{"n_layer": 10, "d_model": 256, "n_head": 2, "n_kv_head": 2, "head_dim": 128, "d_mlp": 704, "vocab_size": 8192, "activation": "swiglu", "norm": "rmsnorm", "norm_place": "pre", "norm_eps": 1e-05, "positions": "rope", "rope_base": 10000.0, "rope_fraction": 1.0, "qk_norm": false, "attn_scale": 0.0884, "bias": "none", "tie_embeddings": false, "parallel_block": false, "init": "uniform", "init_std_qkv": 0.0389, "init_std_o": 0.00869, "init_std_up": 0.0389, "init_std_down": 0.00524, "optimizer": "muon_variant", "lr": 0.00749, "lr_mult_o": 3.0, "lr_mult_down": 1.5, "beta1": 0.93, "lr_head": 0.00834, "grad_clip": 1.0, "warmup_steps": 200, "schedule": "wsd", "decay_fraction": 1.0, "decay_shape": "pow", "final_lr_fraction": 0.0, "batch_tokens": 65536, "seq_len": 512, "doc_mask": true, "train_tokens": 306500000, "steps": 4677, "dataset": "wikipedia_en"}
MLP neurons of a small language model. Each row is named by its layer, matrix (gate and up: input weights) and neuron, and shows model dimensions 32-159. Each number is 128 + 24 x the weight over its row's rms, rounded and kept within 0 to 255. A neuron's up and down rows have the sign that makes its largest values positive.
Before each neuron's rows, "fires on" lists the tokens most often at its 100 highest values on Wikipedia text that the model never trained on. A number after a token or word is its count.

fires on: " New" 33, "'" 22, "-" 6, "0" 4
L7.gate448 [144 143 100 128 132 163 143 138 188  88 134 117 100  96 121 130 111 110 120 124 125 107 114 136 129 126 132 138 148  95 140 120 111 105 137 133 151 128 113 118 157 136  90 134 151 140 135 122 111 110 105 133 120 148 150 170  94 159 145 129 101 119 132  90  99 181 134 121  98  81 158 147 136 156 144 114 113 102 145 157 120 107 123 152 168 146 110 156  80 123 119 129  99  78 114  90 105 136 141 180 168 112 150 121 117 113 101 108 148  66 147 148 131 121 104 170 114 124 128 126 128 138 125 140 132 169 142 126]
L7.up448 [126 167 169  99  96  76 143 144 119  99 113 161 107 108 113 158 154 133 142 117 108 119 117 134 142 119  82  94 111 125 103 111 116 115 129 128 166 153 159 152 103 131 134  76  97 131 120 103 125 133 108 130 159  96 128 126 108 164 141 145 175 157 105 131  94 153 145 106 137 121 148 128 169 125 126 185 119  96 161 127 174 119 101 121 122 123 154 110 132 150 115 184  96 104 118 144  92 160 121 118 147 124  94 113 171 137 116 174 129 142 182 181 119 148 108 118 157 147 120 120 137 147 114 128  55 141 139 110]

fires on: "." 68, ")." 7, ";" 6, " until" 4
L4.gate217 [122 132 117  93 121 101  91 142 162 108 122 148 142 136 137 109 108 137 167 126 123 135  87  78 123 144 101 142 141 114  85 122 149  82 128 127 156 115 151 152 124 113 154 180 145  92 126 137 132 180 134 147 117 109 122 148  94 117  98 151 157  86 187 142 135 160 134 133 137 157  90 108  95 126 138 103 116 126 164 146 107 128 129 113 113 114 154 154 125  85 139 118  94 100 118 126 156 108 114 118 109 147 168 142 128 112 151 116 147 125 121 126 148 197 102 116 180 119 135 120 113 143 153 127 168 112 170 152]
L4.up217 [125 107 108 197 120 148 124 181 145 161 163 136 139 116 108 161 145  89 164 108 126 122 114 201 160  94 142 130 137 138 117  98  96 159 125 123  90 142 131 107 115 105 110 178 129 118 128 123 153 141 161 102  98 118 147 172 113 138 127 144 129 166 134 130 119 154 152 133 113 113 124 153 119 140 116 112 124 134 124 120 129 134 148 110 134 122 108 131 118 172 127  96 170 173 112 152 162  97  93 113 127 138 175 161  66 144 127 127 149 106  96 119 165 126 115  92 138 146  80 104 123 104 143 122 105 127 114 105]

fires on: " and" 68, "." 11, " which" 10, "," 5, ";" 4
L5.gate37 [141 130  99 128 114 148  78 158 130 153 125 138 125 129 130  85  95 130 126  99  74 121 110 155 138 143 131 115 114 149 166 151 152 135 119 121  99 107 107 128 187 140 148 137 147 118 154 111 134 146  86 114 117 117 119 143  79  67 125 149 157 136 149 191 156 122 157 136 156 188 101 145 138 152 122 144 155 154 136 164 104 135 108 107 107 115 154  90  92 115 103 106 123 147 164 133 133  76 105 166  89 142 151 153 143 126 143 129 148 138 109 129 124 128 116 109 133 126 121 118 104 150 159 136 144 177 118 114]
L5.up37 [137 118 103 126 123 148 113 122 157  94 123 145 171 104  57 153 109 168 148  84 139 122 134 121 133 100 164 132 146 102 107  63 128 163 142 129 164 158 149 132 118 105 125  97 129 116 128 121 105 133 112  70 150 154 110 159 128 111 120 125 145 116 127 169 134 194 131 148 141 167 110 141 149  81 161 160 143 123 130 129 177 145 160 111  99 131 140 141 116 151 132 115 133 113 110 120 132 130 151  74  81 148 109 119 123 126 119 129 103 123 117 129 132 114 129 136 157 105 128 128 100 155 108 161 112 133 161 109]

fires on: "'" 29, " to" 20, " their" 13, " they" 6, " would" 6, "s" 5
L5.gate442 [124  99  94 141 116  95  87 102 114 118 127  95 165 179 119 133 114 103 146 133 168 121 111 175  97 146 143 102 127 126 119 148 111 110 157 105 100 132 125 123 149 149 101  94 139 121 129 125  94 121 168 164 140 149 120 119  79 154 105 107 178 121 107  82 128 154 143 134  85  98 120 145 136 123  96  85 137 127 138 128 118 127 140 127 150  83 104 125 173 114  97 121 120 127 117  97 146 126 126 171 113 125 148 137 123 114 137  96 159 132 138 114 154 129 129 103  85 142 123 106 148 150 126 146 183 106 128 118]
L5.up442 [ 87 113  75  73 110 131 120 123 153 132 136 142 145 114 151 197 113 128 139 112 136 139 124 126 119 173 112 179 141 126 112 154 118  96 120 109 120 154 104 142 144 151 147 144 156  84 124  97  75 137  98 177 106 142  74 148 146 150 166 111 154  94 128 160 118 111 110  99 112 107 127  97 123  83  97 143 113 125 153 139 132 119 116 121 157 127 122 118 121 118 197 125 107 150 118 152 146 122 131 106 135 183  95 135 151 101 132 136 127 128 150 122 124 128  77 142 103 110 119 143 149 105 153 101 111 103  90 111]

fires on: "." 89
L5.gate338 [122  73 133 146 171 147 114 122 157 120 104 136 114 121 109 138 164 141 138 141 130 151  71 106 109 140  71 165 146 104 129 158 136 158 134 181 139 104  99 110 170 130 169 136 127 132 124 112 144 105 122 145  92 154 123 142 127 115 135 140 172 120  72 110 123 117 153  64 150 134  95 158 126  93 103 123 106 124 143 155 125 130 131 110 126 150 104 112 118 159 118 168 125 133  87 152 136 132 127 157  88 135 157 109 167 126 129 110  97 131 103 138 167 124 117 155 113  67  88  82 148  92 154 146 119 128 134 125]
L5.up338 [126  86 132 156 170 142  92 143 152 139  94  91  97 155 170 138 116 136 125 137 105 138 114 142 129 163 128 100 131  98 173 157 105 143 167 148 129 125  77 113 168 113 148 115 118 104 117 112 126  76 108 119 145 113 150 118 140 122 117 145 139 104 132 144 160 170 164  85 176 138 128 125 140 134 116 115 114 152 182 178 124 107 161 113 119 162 121 135 105 122 144 135 135 117  97 153 126 132 187 109 133 107 141 130 123 118 130 130 109 119 116 109 146 111 136 146 143  92  61 101 116 121 115 184 112 128 131 118]

fires on: "s" 41, " those" 4, " players" 4, "es" 4, "'" 4, " people" 4
L4.gate376 [158 140 154 122 135 123 138 116 139 137 111 124 157 108 146 129 132 130 106 165  96 125 119 103  70 141  77 106 160 126 134 133  95 148 112 151 107 131 121 180 127  77 169 111 154 136 110  79 138 148  83  67 167 112 123 151 151 153 102 138 123 155 126 129 156 121 132  93 160 124 101 151 132 138  98 105 143 119 151 146 135 141 113 135 132 107 130 120 105 157 154 103  81  83  93 108 131 184 175  82 108 112  86 146 111  83  92 130 166 114 103 142 121 137  96 141 126 125 152 120 138 114 145 137 106 133 129 157]
L4.up376 [133 124 116  89 146 129 120 115 140 129 100  80  80 133 158 132 133 107 123 160 104 117 172 134 139 161 122 152 185 110 161 137 121 200  87 128 101 111 179 134 124 158 111 122 155 145 156  81 132 128 129 135 135 158 123  94  83 139 139  95 107 106 151 123 159 115 117 140 130 134 127 162 138 106 121 125 172 120 136 134 126 112 148 108 128 141 120 131 126 125 149 125 116  92 178 122  91 146 152 125 152  99 140 136 166 122 120 137 145 139 136  76 133 126 151 160 119  93 147 127 149 113 151 165 119  99 167 129]

fires on: "s" 49, "ers" 6, "tors" 6, " members" 4
L4.gate240 [171  80 189 121  97 154 126 116 109 129 119 136 121  83 158 145 147 123 113 153 130 144 120 116 113 154 138 106 129  92 152 108 121 157 135 108 145 123 138 118 115  70 137 131 163 162 136  90 169 124 123 132 103 139 124 187 100 106 128 128  90 129 165 107 130 125 100 125 153 132 120 108 132 108 129 155 105  89 158 149 117 131 134  99 175 139 137  84 186 136 150 131 125  95 104 134 105 128 131 120 146  89 142 138 160  89 131 122 134 101 115 133 113 124  87 135  92 102 126 158 115 133  95 109 117 109 120 144]
L4.up240 [114  91 133 139 167 119 114 136  87 114 147 155 115 141 110 145 149 150 124 113 127 121 122 146 130 153 162 147 102 170 146 132 127 139  65 119 129 128  98 157 106  76 131 131 126 127 120  61 104  89 109 165 109 150 108 107 105 122 159 122 117 104 144 116 145 144 150  94 153 150  86 144 125 143 144 122 123 112 137 130 102 159 146 141 162 173 104  93 142 137 144 108 103  98  82 158 101 107 109 134 104 159 107 129 141 111 160 138 116 109 135 139 169 140 121 177 118 136 132 150  96 114  91 144 111 119 132  98]

fires on: "," 94
L5.gate694 [146 111 151 125  97 105 111 112 143 113  91 129 139 154 104 134 119 124 168 128 103 131 101 150 107 114  89 118 126 120 189 153 127 109 118 147 133 137 154 132  86  91 134 160 169  97 141 138 156 130 142  76 165 144 138 129  84 124 161 197 157 129 146 138 117 145 158 139 134 171 122 120 145 105 143 146 184 147 130 147 117 108 121 103 130  86 125 141 138  95 115 135  80 122 154  91 155  87 138 114  97 107 135 165 125 123 165 112 186 116  85  96 166 145  98 132 122 125 123 141 138 139 159  77 140 141  90 154]
L5.up694 [145 137 114 132 118 129 100 138  81 152  97 129 120 137 154 122 113 151 162 126 141 117  96 109 114 109 169 124 141 110 133 103 130 153  73 131 157  75  90 114  69 102 117 237 131 113 146 144 132  85 129 107 125 142 117 118 134 114 123 179 133  95 208 106 147 155 118 115 103 134 158 151 107 116 126  89 121  92 131 152 143 123 133 156 132  99 133 166 103 136 143 143 128 126 115 136 131 108 101 139 116 160 146  91 142 121 134 137 154 120 166 157 163 144 143 132 174 114 103  89 112 102 111 114 123 142 155 127]

fires on: " of" 30, " de" 12, " at" 5, " from" 5
L7.gate22 [145  99  75 155 141 131 143 108 134 137 100  97 130 153 137 145 116 124  98 131 168 128 145 141 122 128 157 134  77 148 126  79 163  55 132 142 138 108 128 171 149 120  99 144 157 132 162 137 134  72 167 151 151 130 136 108 127 126 142 169 115  95 115 117 162 127 126 122 110 118 111 171 134  88 120  99  76 116  85 101 114 129 155 115 129 120 158 124 110 169 117 122 170 137 107 138 127 114 128 190 112 143 106 149 107 114  83 127 105 112  91 143 129 131 128 149 133  82 118 105 110 114  88 133 142 147 121 139]
L7.up22 [157 125 112 102 139 140 122 127 129 114 145 127 102  84 153 124 147 140 143 112 159 144 146 117  93 112 101 122 119 130 116 147 106 165 137 142 135  96 142  91 135 161 122 138 119 127  95  98  88 150 173 121  82 169  89 111 129 118 144 150 157  89 143 120 157  85 114 115 140 149 145 107 139 123 122  99 104 129 154 131 132 129 117 125 123 180 112 149 159 149 140 155 105 114 128 122 108 136 198 135 109 167  93  93 116 143  86 111 136 110 129 142  98 135 163 137 120 199 163 136 109 115 130 131  98 146 156 129]

fires on: " |" 61, " " 7, " (" 6, "\n" 6, ";" 6
L7.gate425 [130  90 126 166 139 155 104  98 149 150 143 100 126 110 101 121 150 118 120 118 142 100 140 152  94 141 125 114 123 123 119 107 109 180 119 141  78 134  92 132 147 110 173 132 125 114 138  83 165 101  80 133 153 147 102 113 110  97 126 112 150 171 117 127 119 169 171 147 140  90 103 116 132 118 130 120 160  97  93 113 121 146  87 106  97 146 133 121 104 123 145  63 124 143  72 156 117 163 124 137 110 110 157 122 147 161 141 134 163 123 133 128 105 123 122 156 119 136  93 134 122 135 115 149 104 102 117 108]
L7.up425 [ 89 164 146 149 127 130 130 149 110 168 126  95 113 121 122  82 137 155 111 160 149 105 113 116 115 135 112 125 149 129 155  98 123 102 116 128 107 111  78 133 134 115 110 159 105  91 141  94 127  96  86 103 133 137  96  94 125 147 112 154 121 127 115 130 103 168 155 154 117 116  70 145  89 170 136 149 168 135 105 123 139  94 106 108  93 134 112 131 155  96 131 105 132 120 107 129  92 104 181  97 126 113 122 101 138 118 137 117 158 136 163 145 131 114 121 135 113 123  97 132 121 123 135 161  89 141  95 115]

fires on: "'" 62, "pet" 6
L5.gate13 [116 152 176 116 114 131 128  92 148 114 157 166 175  90 113 129 115 106 160 132 119  97 201 116 109 107 152 128 115 108 159 124 122 108 127 127  81 143  98 203 106 123 106 153 146 137 110 109 133 132  97 110 113 163 157 191 105 126 158 138 120 122 102  84 112 113 135 125 133 136 137 139 144 118 120 106 131 116 132 134 140 141 121 119 132 151 138 145 134 152 123 101 112 113 146 121 112 125  85 101 155 112  97  78 124 106 123 132 141  92 127 173 136 107  92 133 187 104 136 128 134 117 130 162 120 103 139 177]
L5.up13 [100 136 137  98 121 136 153 118 121 107 112 134 127  82 153 133 145  96 135 142 143 166 150 157 135 158 134 160 105 128 125  98 124 176 121 107 136 148 132 201 115 128 109 132 125 111 129 135 159 131 114 151  82 136 141 111 118 156 108 124  86 111 135 120 111 135 135 129 121 169 147 111 134 157 133 134 123  76 145 192 104 128 134 131 112 103 102 184 137 145 130 123 106 120 108 150 142 160 162 114 100 112 154 143 129 122 143 148 122 114 152 130 130 120 166 123 203 129  91 177 157 121 134 172 170 129 165 118]

fires on: "," 74, "ip" 6
L5.gate87 [157 145 158 138 161 134 170 129 135 132 100  95 129 118 134 152 149 125 141 174 156 112 119 154  95 151 128 130 126 103 170 131 123 127 113 126 126  99 141 160 155 100 128 136 108 111 135 104 147 152 155 154 191 111 171 106 137 110 113 142 103 136 114 143 189 102 121 132 106 128 152 138 112 144 161 140 166 106 139 137  97 116  93  97 132 141 138  95 108 121 140 149 145 109 119 147 114 118 168 112 115 103 155 138 166 127 168 131 218 135 141 109 141 139 132 112 141 100 138 145 150 137 110  98 150 119 115 135]
L5.up87 [146 152 124 110 103 135 115  78 151  91 114 131 138 153 150 148 136 112 128 107 162  77 135 136 174 153 160 129 163 156  96 181 156 122  98 152 142  87 195 136 139  95 119 169 103 115 141 125 150 109 115 109 123 135 131  99 114 131 151 159 143 143 138 157 166 114 124 156 150 144 173 109  78 144 136 102 115 113 150 117 124 117 150 111 117 121 162 111 119 132 124 151 154  96 120 146 116 137 181 123 159 139 161 152 160 116 125 165 152 151 130  94 131 115 105 143 167 125 107 175 145 125 141 140 141 124 156 121]

fires on: "s" 37, "'" 21, " her" 13, " his" 10
L7.gate528 [161 137 111 128 136 139 139  92 182  49  97 124 114 114 170 107 143 147 116 124 139 152 105 154 123 140 106 109  84 125 137 167 114 131 126 121  99 159 112 145 152 147  49 147 102 117  83  92 127 159  98 125 121 132 134 111 110 110 111 124 125 137  85 137 146 138 129 130  92 132 131 108 138 131 109 136 123 172 145 116 119 132 110 110 145 120 103 149  92 119 119 117 165  86 103 130 138 168 118 114 107  88 153 135 120 136 123 105 110 129  97  99 189 114 118 145 114  93 129 116 145 137 106 125 179 113 132 158]
L7.up528 [167 117 115 144 167 128 122 130  82 119 148 110 150 160 105 170 144 121 186 116 175 136 143  97 114 113  94 128  92 102 117 123 147 102  87 133 136 135 117 179 106 123 155 106 141 135 122 131 118 204 129 153 110 133 154 152  98 148 133 113 115 122 159 106 120 120 130 116 138 127  91 141 128 101 145 164 135  85  82 158 122 156 159 135 139 130 138 119 131 180 168 153 128 145  87 157 106 128 104 123 108 129 103 116 133 130 127 141 141 126 125 190 147 104 125 142 132 151 121 141 161 111 142 106 157 156 168 134]

fires on: "\n" 32, "1" 17, "2" 9, " of" 5, " short" 4
L5.gate619 [157 117 126 113 117 125 131 158  94  70 108 105  71 131  71 137  95 132 137 119 134 148 175 138 161 140 147 192 150  81 107  71 121 108  97 132 129 110 120  99 134 149 124 119 176 133  92 115 179 124 157 123  73 172  90 167 134 106 140 128 111 136 159 157 138 155 151 125 170 127 157 137 178 156  94 118 108 151 159 136 113 143  78 145 116 130 110 173 124 180 128 137 127 134 155 139 159 108 146 144 104 126 123 106 104 154 133 133 127 119 132 154 114 117 120 172  98  97 131 154  96 123  96 121  94 164 108 128]
L5.up619 [149 146 144 130 115 133 127 160 130 123 146 137 100 143 121 171 121 164 134 131 110 126 143 100 163 155 101 135 138 122  59 111 144 135 136 120 108 129 116 133 161  96 138 172 173 186 138 116 123 163 129  99 139 125 124 145  79 121 172 172 149 147 159  72 137 130 135 120 183 124 138 150 193 135 115 135 139 133 148 101 169 138 124 120 115 137 107 115 119 198 109 150 118  75 103 143 147 105 105 145  95 120 129 154 158 151 108 164 151 148 171  94 113 120 149  97 135  97 126 112 115 135  84 111  79 129 111 109]

fires on: "." 32, "," 32, " " 22, " but" 6
L5.gate564 [115 167 142 127 123  89 155 128 139 133 131 124 123 147 113 140 111 135 138 115 114 135 121 165  94 115 115 125 143 116 150 107 115 123 125 151 149 109  90  99 130  55 161 175 158  73  81  98 120 151 149  84 148 115 117 159 135 153  81 118 145 179 112 161 118 171 135 113 146  97 175 136 131 143 142 142 153 110  99 127 151 111 130  88 103 129 147 134 146 115 151  93 104 145 111 123 149 108 128  98 108  92 114 131 113 113 149 119 155  81 112 108 119 132 140 127 137 126  79  85 108 123 155 118 104 122 149  95]
L5.up564 [150 148 128 115 126 104 106 126 166  89 102 109 104 118 102 117 118 101 127 128 138 158 108 133 111 163 186 138 118 148 132 106 118  94 149  77 126  88 144 105 153 115 148 151 144 111 131 117  66 121 137  80 120 109 168 168 106 140  98  95 120 135 147 139 106 149 130 144 142 117 115 149 119 167 125 142 160 128 115 112 165  70 137 155  82 185 143 121 161 131  96 111 143 132 142 123 144 131 108 172 141 118 112 181 136  92 145 142 121 134 139 135 111  82 103 153 149 113 129 145  82 139 183 113 159 116 115 119]

fires on: "on" 28, "an" 11, "or" 8, " Dan" 6, "ran" 4, "in" 4
L4.gate526 [136 123 121 146 157 111 134 158 105 130 100 114 147 123 106 117 169 144 163 111 141 130 164 143  93 112 153 135 159  94 163  93 108 134 118 157 121 142 153 130 178 116  96  99 133 118  92 142 144 139 107 170 132 103 157 131 135  97 139 141 184 126 112 158 118 108 137 107 133 126 114 132 121 140 122 110 144 113 117 153 172 183 102 121 124 137 129 134 129 169 125 104 136 153 127 140 106 172 110 154 116 129 142 111 117  97 123 141 131 102  81 107  94 128 137 179 131 133 127 164 158 122 128 120 157 141 113 151]
L4.up526 [110 159 104 149 157 146 121 109 120 139  68 130 153 171 124 151 122 150 128 105 112 112  95 118 135 125 136 140 103 137 124 135 129 114 127 107 115  94 149 110 140 138 114 118 146 101 170 149 121 115 123  84 118 135 136 141 143 119 117 135 126 139 101 103 126 100 121 122 101 144 156 148 153 109 136 136 112 122 173 105  80 139  85  90 141 115 112 109 105 114 143 102  81 128 122 103 110 126 167 137 163 173 121 129 134 103 123 123 126 104 129 125 189 115 129  92 148 163 129 133 162 136 123  69 110 124 101 127]

fires on: "'" 50, "il" 5
L4.gate121 [143 161  83 151 136 102 123  92 125 116 135 101 105 126 117 117 137 132 108 139 140 131 118 145 118 172 100 111 133 117  96 122 174  99  91 174 132  89 130 146 160 115  86 162 145 139 130 114 113 113 108 109  69 172 101 109  84 153 133 139 123 147 128 112 148 128 157  99 129 128 140 128 125 110 105 123 145 156 169 147  95 129 128  94 143 141  89 107 158 147 117 141  77 145 172 178 153  99 108 140  83 115 141 141 118  98 115 100 145 145 113 102  91 106  83 188  91  74 113 159 171 110 109 130 110 136 137 132]
L4.up121 [152 166 156 162 117  53 135 110  76 129 118 153 132 114 122 140 162 123 120 175 114 113 139 140 125 138 125 130 118 146 108 155 137  79 124 136 130 132 133 157 137 169  99 127 187 122 142 138 177 141 113 110 114 122 137 145 103 126 175 137 203 134 141 143 152 106 184 101 146 135 167 108 127 118 146 118 147 126 149 113 111 118 143 154 111 161 125 134 126 158 121 163 116 120 119 152 132 112 135 137 122 151 131 144 127 148 101 148 107 126 118 151 119 112 163 104 163 164 140 109 124 125  97 145 105 124 136 115]

fires on: " and" 28, "'" 22, "and" 8, " is" 4
L5.gate67 [144 114 109  98  97 120 113 115  77  93 140 162 112 116  78 130 157 113 128 145 147 151 167  84 140 118 143 116 104 106 156 135  96 109 163 113 148 140 155 144 107 123 124 196  91 109 108 133 153 173 131 126 152 101 123 130 118 132 152 148 153 163 116 119 118 133 117 117  98 153 117 136 130 106 146 105 117 100 134 144 127 121 102 108 146  97 137 148 156 148 155 108 134 125 157 139 157  77 119 169 125 154 137 107 121 167 108 138 121 164 133 143 102 122 102 152 201 107 145 139 159 131 119 105 142 109 146 110]
L5.up67 [110 122  92 111 153 125 156 152 140 136 112 115 101 119 138 157  86 117 135 127 117 154 157 128 145 150  95  83  92 127 131 112 107 156 127 130 149 109 177 151 104 114 161 150 127 128 133 127  93 139 100 115 109 154 114 139 112 134 121 124 149  91 154 124 168  84 104 103 112 147 114 162 114 165 127 166 110  97 161 131 127 122 162 126 103 101 105 168 118 114  82 103  86 113 104 101 110 126 115 130 156 148 150 121 136 105  95 126 150 139 181 139 186  75 149 159 180 158 156  64 163 111 162  59 139  97 146 129]

fires on: "ul" 22, "al" 20, "ar" 13, " Ar" 8, "l" 5, "ci" 5
L4.gate648 [150 131 121 151 118 129 142 142 179 168 120 139 139 160 126 124 121 140 136 153 160 106 154 117  74  70 111 159 105 104 162  75 135 145 153 126 124 152 145 129 165  93 128 130 124 121 120 134 135 158 137 135 131 118 118 100 162 119 156 139 163  92 125 150 111  77  90 112  98 165  92 170  89 123 167 118 109 122 116  91 110 137 157 123 164 158 148 125 153 135 108 117  76  93 105  91 157 129 145 133 153 107 116 117 100 108 164 118 120 147 152 118 116 120  90  96 174 104 181 108 121 143 150 113 100  90 155 132]
L4.up648 [125 118 140 133 126 143 132 144 120 107 139 115  99 106  99 129 162 119 117 128  96 100 115  95 132 151 162 131 122 153 175 116 152 108 148 127  90  70 113 146 128 146 156 131 150  76 127 170 152 149 140 132 145 128 107 138 167 123 102 118 111 207 120 107 143 134 117 141  66 116 131 141 193 132 163 120 171  75 137 148 144  94 121 140 143 134 148 132 128 115 126 143 132 116 166 121  78 115 141 100 158 122 163 131 144 114 113 140 177 101 117 103 146 111 131 139 154 121 125 129 112  84 132 100  83 109 142  78]

fires on: "or" 34, " Ar" 18, "ar" 8, "on" 6, "our" 5, " Os" 4
L4.gate12 [135 152 111 131 142 129 154 199 122 136 158 133 159 106  55 135 133 132 179 119 141 102 112 124 127 120 166 139 143 114 144 118 132 134 104 182 127 141  96 148 147 124 146 119 128 114 146 119 128 167 153 132 176 117 122 118 126 163 125 138 153 125 145 149 144  93 137  84 131 126 144  91 104 165 104 120 141 127 171 122 135 135 126 111 178 122 146 109 116 137 101 125 149 113 142 176  84 110 124 166 146  97 150 140 143 126 122 114 173 106 108 129 138 109 123 191 154 158 146  98 129 116 133 142 154 158 171 114]
L4.up12 [145 137 125 108  95 121 135 177 178 107 118 115 136 120 126 144  89 154 161 104 150 178 160 107 152 150 134 116 162 155 135 130 141 128  87 101 131 115  92 141 128 126 150 112 151 120 140 119 156 102 138 137 121 101 105 115 135 166 116 101 109 152 120 139 143  82 115 131  81 145 147 135 123 144 122  89 132 104 184 140 106 124 105 112 170 132 116 154 135 177 122 174 146 122 114 133  75 153 105 120 167  61 119 143 125 134 123 120 155 115 154 104 156  85 146 149 165 166 120 117 155  81 153 128 140 154  99 147]

fires on: " St" 34, "," 8, "St" 7, "'" 6, "a" 6, " de" 6
L7.gate665 [111 120 122 137  76  99  81 125 143 146 156  96 118 140  91 110  98 126 131 121  92 129 158  84 122 146 115 131 136 102 147 103 113 103 139 155 126 120 124 115 110 105 113 154 141 131  80 161 138 148 116  86 101 152 106 145  99  95  97 153 116 107 115 103 132 159 114 120 133 103 126 128 104 170 129 147  68 156 132 141 109 129 102 140 159  93  76 123 115 142  77 140  70 107 125 109 147 116 102 126 104 120  85 125 127 133 129 139  91 103 118 147 110 143 132 160  90 121 152 152  94 140 102 115 134 148 137 118]
L7.up665 [ 92  77 121 139 105 109 144 153 150 116 153 142 124 103 109 128 104 122 153 132 167 188 146 100 133 113 104 118 134 128 141  96 147 166 159 115 126 140 149  97 147 102  84 112 130 123 150  86 159 146 100 112  79 144  93 117 110 110 121 162 118 127 132 111 149 142 137 137  99 107 201 145 145 157 115 146 156 104 164 162 127 102 131 131 112  99  58 113 116 162 148 122 130 130 141 175 117  96 113 165 143 124 123  88 108 122 159 111 163 123 127 159 129 134 115 115 174  67 176 160 147 166 127 146 163 156 112 141]

fires on: "0" 31, " Mar" 13, "s" 7, "9" 7, " due" 6
L4.gate430 [142 108 114 145 179 168 127 140 125 125 132 157 140 130 106  80 115 140 171 174 104 159 155  93 152 111  90 124 138 138 140 111 127 110 105 108 137  88 142 127 143 114 159 129 124 164 141  85 157 121 143 151 130 118  99 145 153 142 138 134  79  98 121 170 170  99  87 119 145 143  99  94  97  94 163 140 131 117 132 136 122 138  85 145 115 110  99 115 151  83 178 142 152  78 113 104 162 133 125 108 151 158 137 142 149  72 105 128 160 118 134 127 113 154 109 142 129 156 130 153 152 160  67 142 107 136 124 131]
L4.up430 [174  95 104 128 141 180 138 133 117 120 113 153 101 116 139 129 109 171 101 161 137 119 125 183 125 138 101 116 100 118 115 123 171 109 150 157  91  88 128 138 134 126 114 106 124 133 130 105 150 111 144 147  97 107 112 113 126 137 132 125 150 180 120 168 135 105 113 124 134 147 114 130 135 133 121  78  96 146 144 148 160 152 126 131 116 156 100 140  95 126 151 128 141 104 108 116 149 128 126 139 136 150 139  92  95  73 171 116  78 110  78 151 122 112 109  75 123 149 100 190 128  75 129  89 102 124 108 143]

fires on: "," 84, ")," 4, "\"," 4
L5.gate591 [173 102 107  98 117  78 137 130 110  97 172 130 114 109  82 117 126 168 166 126 156 133 138 138 126 164 124  85 119 137 147 123 106 110 120 126 165 155 141 111 109 120 137 113 149 104 128 136 127 139 116 124 102  84 118  96 105 111 187 103  93 111 121 143 137  81 100 190 125 137 187  95 133 113 139 134 141 115 153  98 128 130 100  88 133  89 164 157 145 145 147 101  91 128 144 113 123 146 128 129  99 114 115 163 129 131 144 107 124 118 103  97 157 184 153 130 151 163 119 144 122 164 137 103  84 122  92 157]
L5.up591 [144 118 134  89 129 146  77 109 139 122 133 119 105 126  85  85 107 130 142 113 126 133 136 134 137 100 122 135 147 159 137 132 152 101 128 102 153 116 161  97 142  92 138 136 159 164 137  79 128 136  83 129 118 143 174 141 100  70 153 128 150 140 166 165 152 109 142 141 182 105 136 121 106 103 136 107 166 121 138  96 110 134 123 124  93 118 133 123 111  93 134  93  77  82 122 128 102 134 112 133 187 127 104 122 139 163 126 140 149 102 108  87 141 138 120 159 122 172 165 170 155 102 116 125 169 143 124 138]

fires on: ":" 16, "0" 14, "9" 12, "5" 10, "1" 9
L7.gate537 [109  86 119  85 141 171 131 117 101  90 113 109 110 117 148 110  92 144 107 164 102 108  52 126 153 154 172 124 106  88 132 112 135 147  90 170 146 144 103 144 140 102 140 130 150 136 129 148 131 113 146  98 122 142 114 120 147  83 131 108 114 117 118 122 155 121 113  57 135 128  91 135 122 145 155 144 143 137 134 148 149 119 111 145 148 125 109  90 121 113  99  95 138 152 106  96 147 131 134 104 142 139 141 129 126 153 101  94 134 135 100 135 140  98 112 124 134 136  84 132 122 137 146 144 131 114 147 105]
L7.up537 [125 147 121 126 105 143 148 117 140  89 102 113 143 166 158 153 146 109 108 117 140 132 118 167 123 147 124 109 101 110 119  90 157 121 151 125 127 164 121 110 172  92 140  98  96 161 129 115 127 148 184 130  98 117 136  99 141 143 135 129 174 159 124 110 131 113 135  91 160 120 169 156 130 113  83 138 101 160 115 119 100 134 117  64 158 144  98 158 115 138 125 118 171 103 160 140 152 162 162 103 186 142 128 148  99 136 119 148  99  92 151 129 125  81 127  90 107 110  92 134  82 142 147 106 161 138 131 134]

fires on: "." 64, "\n" 20, " |" 4
L7.gate432 [117 126  94 110 122 102 155 130 115 111 143 105 127 158 130 130 150 120 170  89 118 130 155 127 143 133 141 130 142 108 161  85 147 129  88 194 132 108 106 127 129 121 167 129 165 101 105  44 173 131 125 112 123 172  95 120 131  90  94 167 144 157 133 148 105 210 110 123 122  73 124 114 155 151 102 141 143 105 121 140 171 128  89 114 126 172 110 112 143 147 119 139 146 122 117 181 142  92 137 108 133 159 154 127 152 124 112  99 129 117 117 120 164 134 106 127 135 141  96 141 128 161 137 134  96 170 129 123]
L7.up432 [125 147 133 126 121 113 139 127 138 141 132 128 139 109 152 119 121 170 143 140  82 142 159 150 159 138 133 108 154 104 130 146 145 121 166 156 108 169 109 113 142 114 139 143 121 124  74 160 147  72 169 126 179  90 107 113 146 119 124 122 137 173 124 174 124 158 145 130 135 112 117 129 133 139 119 121 120 139 151 135 165 149 114 114  79 175  99 147 139 115 101 153 141 112 140 145 111 115 140 120 118 153 132 118  96 121 126 113 203 147 102 132 150  59  87 110  97 123 159 119 146 142 132 149 111 123 143  93]